{
  "head_dim": 64,
  "norm_eps": 1e-05,
  "qk_norm": false,
  "parallel_block": false,
  "init": "uniform",
  "init_std_o": 0.0322,
  "beta1": 0.9,
  "beta2": 0.98,
  "lr_head": 0.00423,
  "max_seq_len": 512,
  "max_steps": 8021
}
MLP neurons of a small language model. Each row is named by its layer, matrix (down: output weights) and neuron, and shows model dimensions 32-159. Each number is 128 + 24 x the weight over its row's rms, rounded and kept within 0 to 255. Numbers have three digits each. A neuron's up and down rows have the sign that makes its largest values positive.
After each neuron's rows, "fires before" lists the tokens most often just after its 100 highest values on Wikipedia text that the model never trained on.

L4.down436:181101135124116140129091142157119157160091072131115113160115151127118127122097154126092114152138116185161102134134130105120103130171145157145142127135140128115124143149113130135163163138098130156134131148118141129151151086083128116124112133152098134179078127109149144142093104158092112147121094171146098109143072115117122141101138153130117103107155115176099111078101138101117145156083
fires before: "\n", " |", ","

L4.down857:071118172144175143128127182114166105122131176112172140125108127144169135129133150151152104150093134141138137176138151158164137127156128124121127122136107142158136137125116153096135135115113142131171132151096143125152123142139123119118100116123122132158146132121131132129116144138134130089139117120158128153117074138117088154141140147115138146114128111132140085068111101189140105115080
fires before: " |", ":", " (", "s"

L4.down490:198147102116134168095144154168111130075122124102142116127120129105132097144162127110135132148153103089096108146112120141119171116138082102137157150116157112160094112133124101132120119125177099132138144130122082112128091142132099133055110160100102140126151147121135094134101133116115098155121120129152139107108125130137143143133165145115118122099135139149157147110116100100126115150099
fires before: ":", " |", " of", " z", "."

L4.down794:228153084137088133115139123141109221114118124116170161103127124150126120152110150106113137157123133131112152146139120132074097152113062161133103146082099104109130141188140131090131137115082131124133126150129123110096140158127114128120102192093114119131194129136106149114151087103126115100133073133137151141098133133121117096100171062145134100161140134143123146091110136116123138135123
fires before: "\n"

L4.down797:211165136113114127115160143166118135115126085145153139109176092122114131113188150140144157178108117151122132107108107144121115141124135099096128141128132148076136157134139156156175142144127145124097120130105135120169134121148134125114125166161126089133138115132140137095135106158120150198125117127088141142140134138123186121123170120143162102126152135165128137155125158092127177112175
fires before: "\n"

L4.down491:067130111122111136133138108094093068093132162114149139129136111127144132128135166101118126108106146101173100072171101105086068068151146141139122119157143144109128116110159113160152143111155084134090136137110136151116119131112154109152099102101140094156142123147126145115092154123115129136157115129081118081136145118128118114134124149154104157099135131159107152100139105108136118164132
fires before: "\n"

L6.down544:167105150134130117154135140159140142173194117137123067126128143128144141170159171111153134127152106151121150147146126052091123126158097123113108148123128142155145113131127123147168145101135126126135162150150127125109127180156095122139161163131148164104137145166147147171105146109119122145128104107124119161095158154138123123128102109145100115111133091122126057139156136178073121129124
fires before: ".", ":", " The", "ile"

L6.down753:136105137148123104119133101107057100103127137111128101177131134179125149124123139161111141099142147140121201168113118123147112132163085120118124120139136162140144163078142135114143101161128084091138148098112109094077136156140104127102107169122119118139145131108107077135118142148121118121092116152113084117151144140151128119113153128111146125142128173157124107103128093173133082106105
fires before: "',", "'", "th", " Br", "."

L4.down479:150133131137150158160106115094149096133128131100128164097143088122118169141128147154098119171124192152078173112176139156105120158157100144111106129155149130122156131127106122158157130120151109164138152109125128187128128178099132104120133169149157115138135113114158142123142118137142145114101153112126100122142139119149109134158125087173128171138084135121140127111165119232139103153088
fires before: "==", "In", "===", "M", "R", "A"

L6.down534:181162109091125121136124137112108117133110151133162088157147122111169097147171107105113120143166114116158153125111130128072104111160140139168126121101098085138133083173116136134129105090118156111107147118102112138115126135137111111145153095109114125133166152123144148195111114124126145118156111118122072116107127115141136100127132121114130154093084126160122138104153116159118107129168
fires before: "\n"

L6.down461:150154144102179146074119124111171137123177153119122150100091133147146148148140160083098124143146156133121102124166116127130132128110118107108159148093174145109117162119116117154140132125141145170155158133155116123163102094112118141125108117108168132128159072100126134124108110119101080105129135153123161118094112080127130109132125124143169125127146137108131143119101096097153103097132
fires before: "-", " |", ".", "ed"

L4.down140:151139144130127126127130094164095126132099140124140134084114111125121123114121091135094133080136085101167155134142098095085086143092099143136142162133127137148148174163153105127113140115090157161148142144131112106137118086098134095172138138085094140138109142115173150122117172153076092132131121150162151170153127142124169136132151146139162165115148123141106102145104108149108134117123
fires before: ";", " |", ",", "'"

L4.down228:131120093138125111120101138128089138119100114122102117151105159200105139144127145106127133151110127082148122180129136114120163199141101102159147135142119121118146110142160113112132144112155156136147133144131138177145142100158183111126172157122107165139107069093158117101152130105117152129111109185139156100112129134098098132132115141139123095111123119127159121152104189127150118127086
fires before: "\n"

L4.down74:147141140135108123170123109057113130124112129107082143132144135089132093103150116113141117126154131172119126154096142137136066155213127135115134124137115129100178137119152149174149064110087100118115079116141163124124121081136111108139126115126108068129132157151103171148129146101157112101128106106141135117139127153126133077134136128147130130096139102147109175139136096163121180160160
fires before: " as", " for", " to", " or", " in"

L4.down631:141154094104129127149145149130089122119139162140138112112124131150145138085139129122113117138138154106123090108130150144094134099175068124120107120092130090077145101144095137097105173140115125137142155081140090147144125147136156130123119119122127132092114073125133149146113123142114150151119139115179121119127176141143123106137127123103131169113163111171072122129093120101155124122140
fires before: ".", ",", " |", " of"

L6.down209:089129145141122107122126093116112102131161145158146138132112121157180090148099149100110117141089139126115102110162163078131157150189111167132148148186103118180145107110150167147120101131105152142125118140130113147143134163117129143113123165124149109139149171158108165125151136130182121110103147179135098120159103121141133171132086138109133077092089112115131102121118092130113125099109
fires before: ":", " |", ".", "N", " z"

L4.down740:077143124176089133150134081111107134158148132106117110099146113138104126119164167143128078151095149156093136119127143127126120111127124101096105110128097080147143112143122122155126138117055126126138129120112104130111053128122144124120089152122145164144100123121105162096103127140154143153127116105164130118151130137126111108116110073134118147165105082114134127136134121101131123137121
fires before: " |", ".", "\n", ":"

L4.down303:066118133105097163124123130109107143130111117153087084117127155128119106120134135157125107102112136162127113133108107191126139103160177174189109109145119150137144141113108131090110142090126165125120154076165123183138135081157131096146100115121142196103130133125141124155118111158123094123135158108106110137085131145116059155147140134138091138122115106117106142137139087143137101114166
fires before: "\n", " be"

L4.down627:133161125121101129103122138165189092099154145123160115144160131172123164113160158135106105136143123113079123097117090131152142110119117118158160104137170132151148122137139120084142155122160092082148163114130123128098142121124139185118091100150151156129143139162134122116151091130142145150072118113147105129122112158085099119100128093163164135123106135123147118096161099101107121106125
fires before: " |", ".", "'", "',", "th", ":"

L4.down4:169117121161084126153079120099102170101134123130120137156123156122129178121116117177132146109088134112097144169112107161137103159129134144126076148073095147161089137114129123132145132093163133144131158142149099135124111165118129110100101107133163134128128077114131118052114091145138135129106107099102111137134130110118081100116132123134116078112095098142145166144148160142162123125125
fires before: "\n", "=="

L6.down855:105145106141158140124094095147104106115122124120166073127130079116093173137167137152094099141126167116155165137103143143091155135119155151135123171144115115142129096163153133124091141084116165176148141103173176137115102119106119139140112158114109161101121067140152086152139089128101127132141144151171120088129097138131168144129133105136106124128153122125142128105137129161137076124111
fires before: ".", " |", ";", " ("

L6.down876:178154136126190130089152121121129092128142139133144131140081144114120083110123142154124097148133116120153128066155132126119126139125136116139137128118143130120108137121156166163121141102137141105157103130125125094110121123089170123114152120145099080130133116183125127104166112163124181134089109078104120122098133172130075135130151145111142162109079140097090129132064131118134129135122
fires before: " a", "W", " is", " an", "E"

L6.down731:161085167104143137145128110118156099130112158109169126146128146108098106111144095140088127125125166120109126118096095106147139083120117139101136149108147096102078101106098136130130125142138124143127080085119159142117136197124142093137120110156164152106142108149113115117112118147181129128144148121119102110121114124151115175103114140144086118167141144156133161118103157134132154126154
fires before: "|", "\n", " |"

L4.down261:076130146138150112124123097158104111156141128132174105186108137185150140085131114142117135117163111103101166156123155130113139108132100158137097144155172155107119145107157148137108120135122127129127142140127192133117125135100098130123101159105118114156136098165130126111111113147106143144145133117108157123101122175120110117155143098133140111108147151152096074089120099148152120096122
fires before: ",", ".", " and", " was"

L4.down40:049132088144134183113185128122138101114137109115107143153094153171124144098115116165105103148163132135101162150117116098127134128083092142094139103130139142136096148140104161078136138121091148143128107115131117168119127182101121119157137077160139150145138102144110123120159096143122084102154079119145111129132114144115140133146152142145114137128127121138107116129130140149163135123095
fires before: "\n", "==", " ==", "==="

L4.down278:112132117141096106138129132131087113147142146125165131149156176167131149119091097144117089139129109127113150101141114083167139127120130077140162096101124121112077106112117149114119145123110143104121092091158125122114106143152099174133113105123113104105124114152134138147120133159097111137129132125149132135133139138133148141135117140147059200141140153135111130102124103122138111094182
fires before: "==", " ==", " life", "===", " and"

L6.down584:201132165165113140107131145154148117150112116090148087117132131138086171101127147123142134138115153145167122156120138186100087104119085126140127138070108095147122087125114170137081118172161158110138127095124167163071142136156126130137138139106139153097135123159122153137125101136149158139134108122129156127125101112138122139120143124142119120158154116174105080132146143182126173164081
fires before: "|", "\n"

L6.down519:067141107110128158130100156129090112137158126098126105117087099107120177150116143101090058078144140128064142137095130106122161112126126123108133142117110130105080154107131058122184138119136113109092141144119141118133097142118096133151139120094093131111119099135153123116164146107126100146138154108108134117123123186134139119126151083134098148118130142126126133156103142184159141158161
fires before: " |", " /", "1", ".", " (", ")"

L4.down837:082125132169136125173114105169170125132139149182181159172114127101141115131122151108096136166140161159124172122130130126118163110122087128150079143115151162072156144107148140142143141144101155139120166149139149123094135180137115181109087136134106122132143066118154118159135144116136103136149129128157133083158113136150136171086110102124137152138122149141111148145125132103136143144109
fires before: "\n", " 0", " 4", " 1", " ", " 3"

L6.down482:163126113112109144146102153174115157136091120130168099145179149107127147121164163140083100140108158112103108120171132155123129146131112126116113175114130097099120144158139134133127143133140130158126133090146158117201107107104101163136168125132134163114120081144133132141131116105131108090133149108127139141157110112131105142093108141117143138132147109134129125160134135135132116115127
fires before: "\n"

L6.down3:122108154119153132149143130114146090148125130147098104107130114129122112122111128135128102121124106144109148096163207165129153191128096114150164131116139144123102137129126126150100130075163116160109129117136100173152094105094139138107123152118108131097117083114108094096142108120109137091133131137170150129151124158200121124116117144094130123114126091168116162129135112076082133117142
fires before: ")", " 9", " |", "N", ":", " is"

L4.down308:088141137141158114096108128145160107103116147112125120118145133137105139109112126133132105104153104131130155114141142136106157140105137134106119144126125119129116139150116112148105105108108159133111135102176127108142127125070158155102113118137162053143147106115120108120165084097148116114134182134122160118127110156151132166120081109133104114129117139196117107118144106176177166151135
fires before: ",", ".", " to", "7", "9", "2"

L6.down483:214153106131118109153114149123149151147133123142114127125142124133107101177168095090101117093132147114116099140133139146154158112149120127162124149161113146097101098164138096154137161103121173128087110110149118136152103120126157074159115110078094168159114143119127154128130117128163180165110139140099082166133151135165102122139131126155085176122153117087139147119100139171133083144131
fires before: ".", ",", " and", "\n", " was", " at"

L6.down18:087138101145119120117107132117140152133126098138136121131113109107080086147129155095121136143130135093142126105147164098145163138146118140136083107117129100102125135142118129113186127134138100142098086128186201126156091140105133117132133094135173122127149126106100169095132179111128125167134138109152148137086169132179094133147107164118131082087118159114159123129147090161085126117138
fires before: ",", ".", "==", " and", " ==", "\n"

L4.down285:143164147083151112127156141124123129170119106173139081095076120123106138134118152137134118114139141116114145071137127131129137133180095188126127132084125195128132108126119095141147157165141140120137088138109156130109103129081123104123153104160146152169101151122157138135094141135105111104155118163120116105166120116093128137119118149157124147129115163173108122094111141131159102130130
fires before: " |", ",", " 2003"

L4.down190:168134157118081171146139145151119168105130156126115118129086072129130134124122146130147154101135127163138140132103089081093094125119126119096172111116130103129117161150130113135139150127091130157109161123083147117147111138085110121147138158133151079125125122107126139121129110140109127069110100102140169125115167102101121154098088120146163120115109064118125133139110142126161142123132
fires before: "\n", "F"

L4.down887:244127169122113105085138089126141155135113173113122170109111143128112093130151147145138144111136096134172134165128144143143130128129120160171155101093160165138103138158134157158114149136116136102123099122115101161121107133123096154099161164115124136121099146132132147140113098124100116184115096147154115153115119117119150132089142122110114157118125142104146107106119120117114148122112
fires before: " |", ",", ";", "\n", "–", " ("

L4.down98:073115149119136087085175122089132115161113155112108161121144096095141098141107118144112115123151131112112114053133116112110166112113202115181087153136116153102174102181140146118149114113118098141132150128160100125133126095125147161090089107120127134168123116137091115144168122112122125155136163165117106146110144131123104121134132128163129110167146147119121157129098144091090099108120
fires before: "\n", "=="

L4.down199:126182124116135161110135125078110173128092145113089117098151082141076129143157102124152123092124096135105122158137128167069166114129086147108086171079120154106133161144094128090098109131115139122141104140160084101131113088116109139102076138144139159109117117118133135127149127137149120107186149148140155137145130122113114115152126096160172123140118098133096098105159107122161110140113
fires before: "\n"

L4.down432:159132130151129129131145140120122129139129109143142121094138108119155085116113146135101142108138136148096154090112145117108151141112061106109114121144127164154144165176134105169120132125145114148114136155118109104113163111118098117079075127118161124184128108119147101164158158150141097122177159172132136153135135172121120169139117134110116097104122148180114148130115152007110086104117
fires before: ")", ",", "}", "),"

L6.down254:159138149108106135135138154085132150158130125115146108174131138093114116133115132088090132145117122121165101089161139142136093130129135142134141148121096126143135142124129146135123125128089147155142138133121117138144121147167102116138146137151110127073121127152137172074134126172123161174107149112084143119149099131137089089133107166127103104148079126130119136114122132138119131145163
fires before: "\n", " |", "–"

L6.down591:146182121112116146106123138140124122144113121091139176111157158124114098146145106118147099136128169139091147131113152118150127077137105145122118120136149134136110174118147108111097150130117130121180094129133117122098117167114088148123122103112098118110062135162119132079110141154168140131121094117121170177138124117119103125085095148133154153130111085100132110147125114064114130158121
fires before: "-", "\n"

L4.down172:187163149131130165100133123157129123114143131130146112134140144110139127126118106061115156101134113142129110156140159125095151124101092095138098140147112128158176090126115111151096120076153086139155116165124113137172118126114134086113141150115169111130155143157140149101095111160136170109137147093200126106125196141136101125153108116166130139118126140098155107112110099150136076147120
fires before: ":", ")", "=="

L6.down521:153112142152172138133084125132121129153137142131107096120132101151130153139126170148110095132126165141145113121159112158200119109086152133132115095105124129142102104092129073182153170141086118146136158081132107141102121103133126125118091115141107106126181140143088159093143128109183108128098151115124128150116083146095091153116101139131156123131110082109109105132129167150146116085131
fires before: " |", ".", "|---|---|---|---", "|", "itle"

L4.down212:118091119149093125077162177125125171151133120119154106188164152179162124140121113135177145112166113125141117147128138100122154104136061146127118112146141154142143124135094115135108142126138125102121130121127115106102142112117143098099119131112111143137106159106112113109156129166174106118135106136141159112144187132096118137136155115131125140145113173112137160125123132071080139153122
fires before: " |", ":", ".", " The"

L4.down726:133145154172118136160165078161095112143165093108120098114158123165097153117144103153143095148180139122141113089109097136146133118128066096115106131139154179131136136148148106129176108092152108099121148120146166123092120116129134146128111110140174130139077154148117148148121103142084061123127083118121103108171105130151150111123126104120082104126105117159115154136169153120083123138125
fires before: "-", "\n"

L4.down282:132145104075110124117104136141132127126141150143118098114139134146119119132139118102152088119131073140074093144163107173125156155137120136148106157068116134145113122161176115103112120113126163128153111137121143082137110084111134124135102172141105140105158095122132142152120146171141124099178087138113172124137139111120143124140133175144137112127123122126101147138113098108153085126128
fires before: "\n", "ization"

L6.down59:114156078122110138084091148132123141121079137131153103107117109132140119107149111143124123152134110077108124150142120101113099132143143142148111137117140104186100161109155097155116132152148114143143155099125078150145115159141087131176140101121104108113168168155107143189085148114124148118109159110139141084155133119104122107152159146111131143146102117124117095097154165159142131140103
fires before: "\n"

L6.down289:046079165122182123113119119132120178142106125102103138133180104130090154142135134113110141089143149124124166112172130146119142097085128151156100111149111124132159139174110139135148083148129151117105135120170106122083113127121117110118124092127164146173155192143182133091140113144157119112141147147126132113103103119134137149107090146147140122147142115130101110156134128169151100134138
fires before: "\n", "==", "born", " =="

L4.down801:119182152134115175133093139143148129134099120135121099166134152110136145129124123114081076141130135079092147125144108154095108173143143163087129146116132118166121118129138092106142107127126121143114084151120136131181109132119094147123113149130141171158131108158101111158062143117109169123145109090106111093096159105128122115116127125161120153118142107139156134134178119114145106144132
fires before: "\n"

L6.down152:148136190124112119112112140106131114128121133151108072111165096107141103149145102167123102130112137139118126163085144141095157122177120102149169160175151099136162147143117123120157099071088112112112129155120111140112104126157132111136111078127138122147114112156157114094135135126136158158118116104128150148140159064140146101133150160136148153148125120128143117116146132111150165122074
fires before: " on", " in", " by", " as", " with", " to"

L4.down341:125121132123086144128127083151093106124177122158117108183098116130138122103108103102119139145152063112169136111136149110124131116099146103148132151120128102098097127122141102136118121111179136160092170135143167168137112154132133125123180097172138057134114119135110090146167138119115157146091145116155134101137119132120124108150130176105096091117127077141117148124127124175172134116148
fires before: "W", "′", "E", " a", " in"

L6.down267:102167118137136118121150118124083094104122124107138126095153132122111125107140095124097101148110096088117085138165136157145143140146128130160136112123089157136092180109139143138123134135150094109186128126137126140136155126147135136139174118095101166169079094170174066107124117127132091122087128122106116121138121137134058106138099121169083102116105133147150155165140163165143122138142
fires before: "\n"

L4.down182:121108095120163148159138105167127181091106133094142099111131111108085144126131113102134159124146157153122134109138137161134131112121109114119130148154105120149101090115165100089102135112161142116102115135124084152131137167158128130148140139106124136137162119147096146171134080132141124129104105093113148088115134174128105083099140114115074149131103136132156184091157131128106130146137
fires before: " |", "il", "%", ":"

L6.down677:161115096142108139083105138139149122200113129144139150145109141114113124155092138169119108132171121104136106162091129114076130151148067153130172114136113119185156114119129110140148127144139125128149149129139095120164118108095133135114132100126118141081158096112105157097103131133098153177133116184148122109134125148145121154154154110115139142108130106114124119122132148107149152084130
fires before: "\n", " in", " It"

L4.down76:160114141126123167147124110132122237133144110108123112092148111121145091163143150133122156133131127163070143173147123130134080150051109135132103132077114108111154153109116150119121187139106133123125098141159137116122132135156108138125101150139150090161153116078104125133174118134158135103114167139167133125149104144149143175097092132130124136119107101143130133150106136160141158108130
fires before: "\n"

L4.down167:087111123144121111126138147122110162106105188140114120155165145099144092142152144097106118130114167188106183150147115107073166126147119108106099151146125145155072144124177149107071138120091135148138120126128126095122111133137116140162080145144118089140103126146121168140132134120116095086139119177094171143108102147121121139080114106096156125090132119155121103172161127069126139105137
fires before: "\n", " |"

L4.down609:141120096160104132104135151150117131120143074118144161177122117123130157095120098119116110060121073116140106120141135146121074126176095125145115133093141144126152134159173137113130128154136112111151083167166134138129160152149117143104094110128118131101100133070142106156121164171132140154155130149104145121133116117096129110139075139126112113171149125126145167113091149181138155153138
fires before: " |", ".", "\n", "ö", "ay", "–"

L6.down139:178142144113143131130123179118136103073112125124137155115142128141105107100135134100139122123150136145174088112166136109104083102128103124144140139131124117107122115127114142148101181132117114118106136147133153169133149118129158108153142142159105095113102112111145179083157157148105150164132113136130199167168136145126099079125101127113139165092114087093145125151120125085138163119124
fires before: "-", "\n"

L6.down500:195124128119112142131112099117119130150112127160108101105142114077147135120127120109138123165164160159136141199110137123108117124112148161133170116157165135141137115159094117114126096138077116128129132150113118062129104128151151131153081128146112152136113161139093124116133140117134129150135075110177154165131117118116102089109123156106154113113139069121141111124141116140133153159165
fires before: "\n", " "

L4.down132:184121092126085118126139155110103113133147109133151100154160167135072119150159137128146111105115081127117113104106136134141107126141121110134139117084140148115136098121065122138164068098133091152146112153134119134143139136159130112137134098112109109138131140098123169115091160114106124118162079140126110122139131115124124132142167132135142096109094112091105153104108107077121137106119
fires before: " |", "–", "ive"

L4.down846:172165122107041145123123150127089099101124101123153141113126106142126126122130132132144132132142132113111146160121110082120084125136074132117112182138145131145089141132124127128115142131176148097126102113114090142091107155131123096129164102109137140164116130111127184142133104157118115111100158121097140133089152093107111085115126149139138145137125132122141115109103127119096099142112
fires before: "\n", "-", " is", " ="

L4.down410:170143084133123096145111106102136138143153125121124161129143114128138132152120112159144112149129158153113155200151108108104128118128109135135108130128114147127073132107149128141127143134088161153116126076162143147150104133115103118123128138125124121131133106150143145085099139145126174143158149145173115124123140124141159151135143087130133177099126142125102117160099125196126124107143
fires before: "\n", " The", " It", " He"

L4.down27:225134122143121154119138137174120141122163074114124160131163105110123140139131133111133149112108147118108147139134123139105125129138078090121129126116095140134117103170161119109101148086122127098170072169144088154111127134135103110132118128128141136136123163101137128115083114130107146148155127110107129139138129145088101116133153096151138152135133179105135145109150163092107163150115
fires before: " |", "%", " million"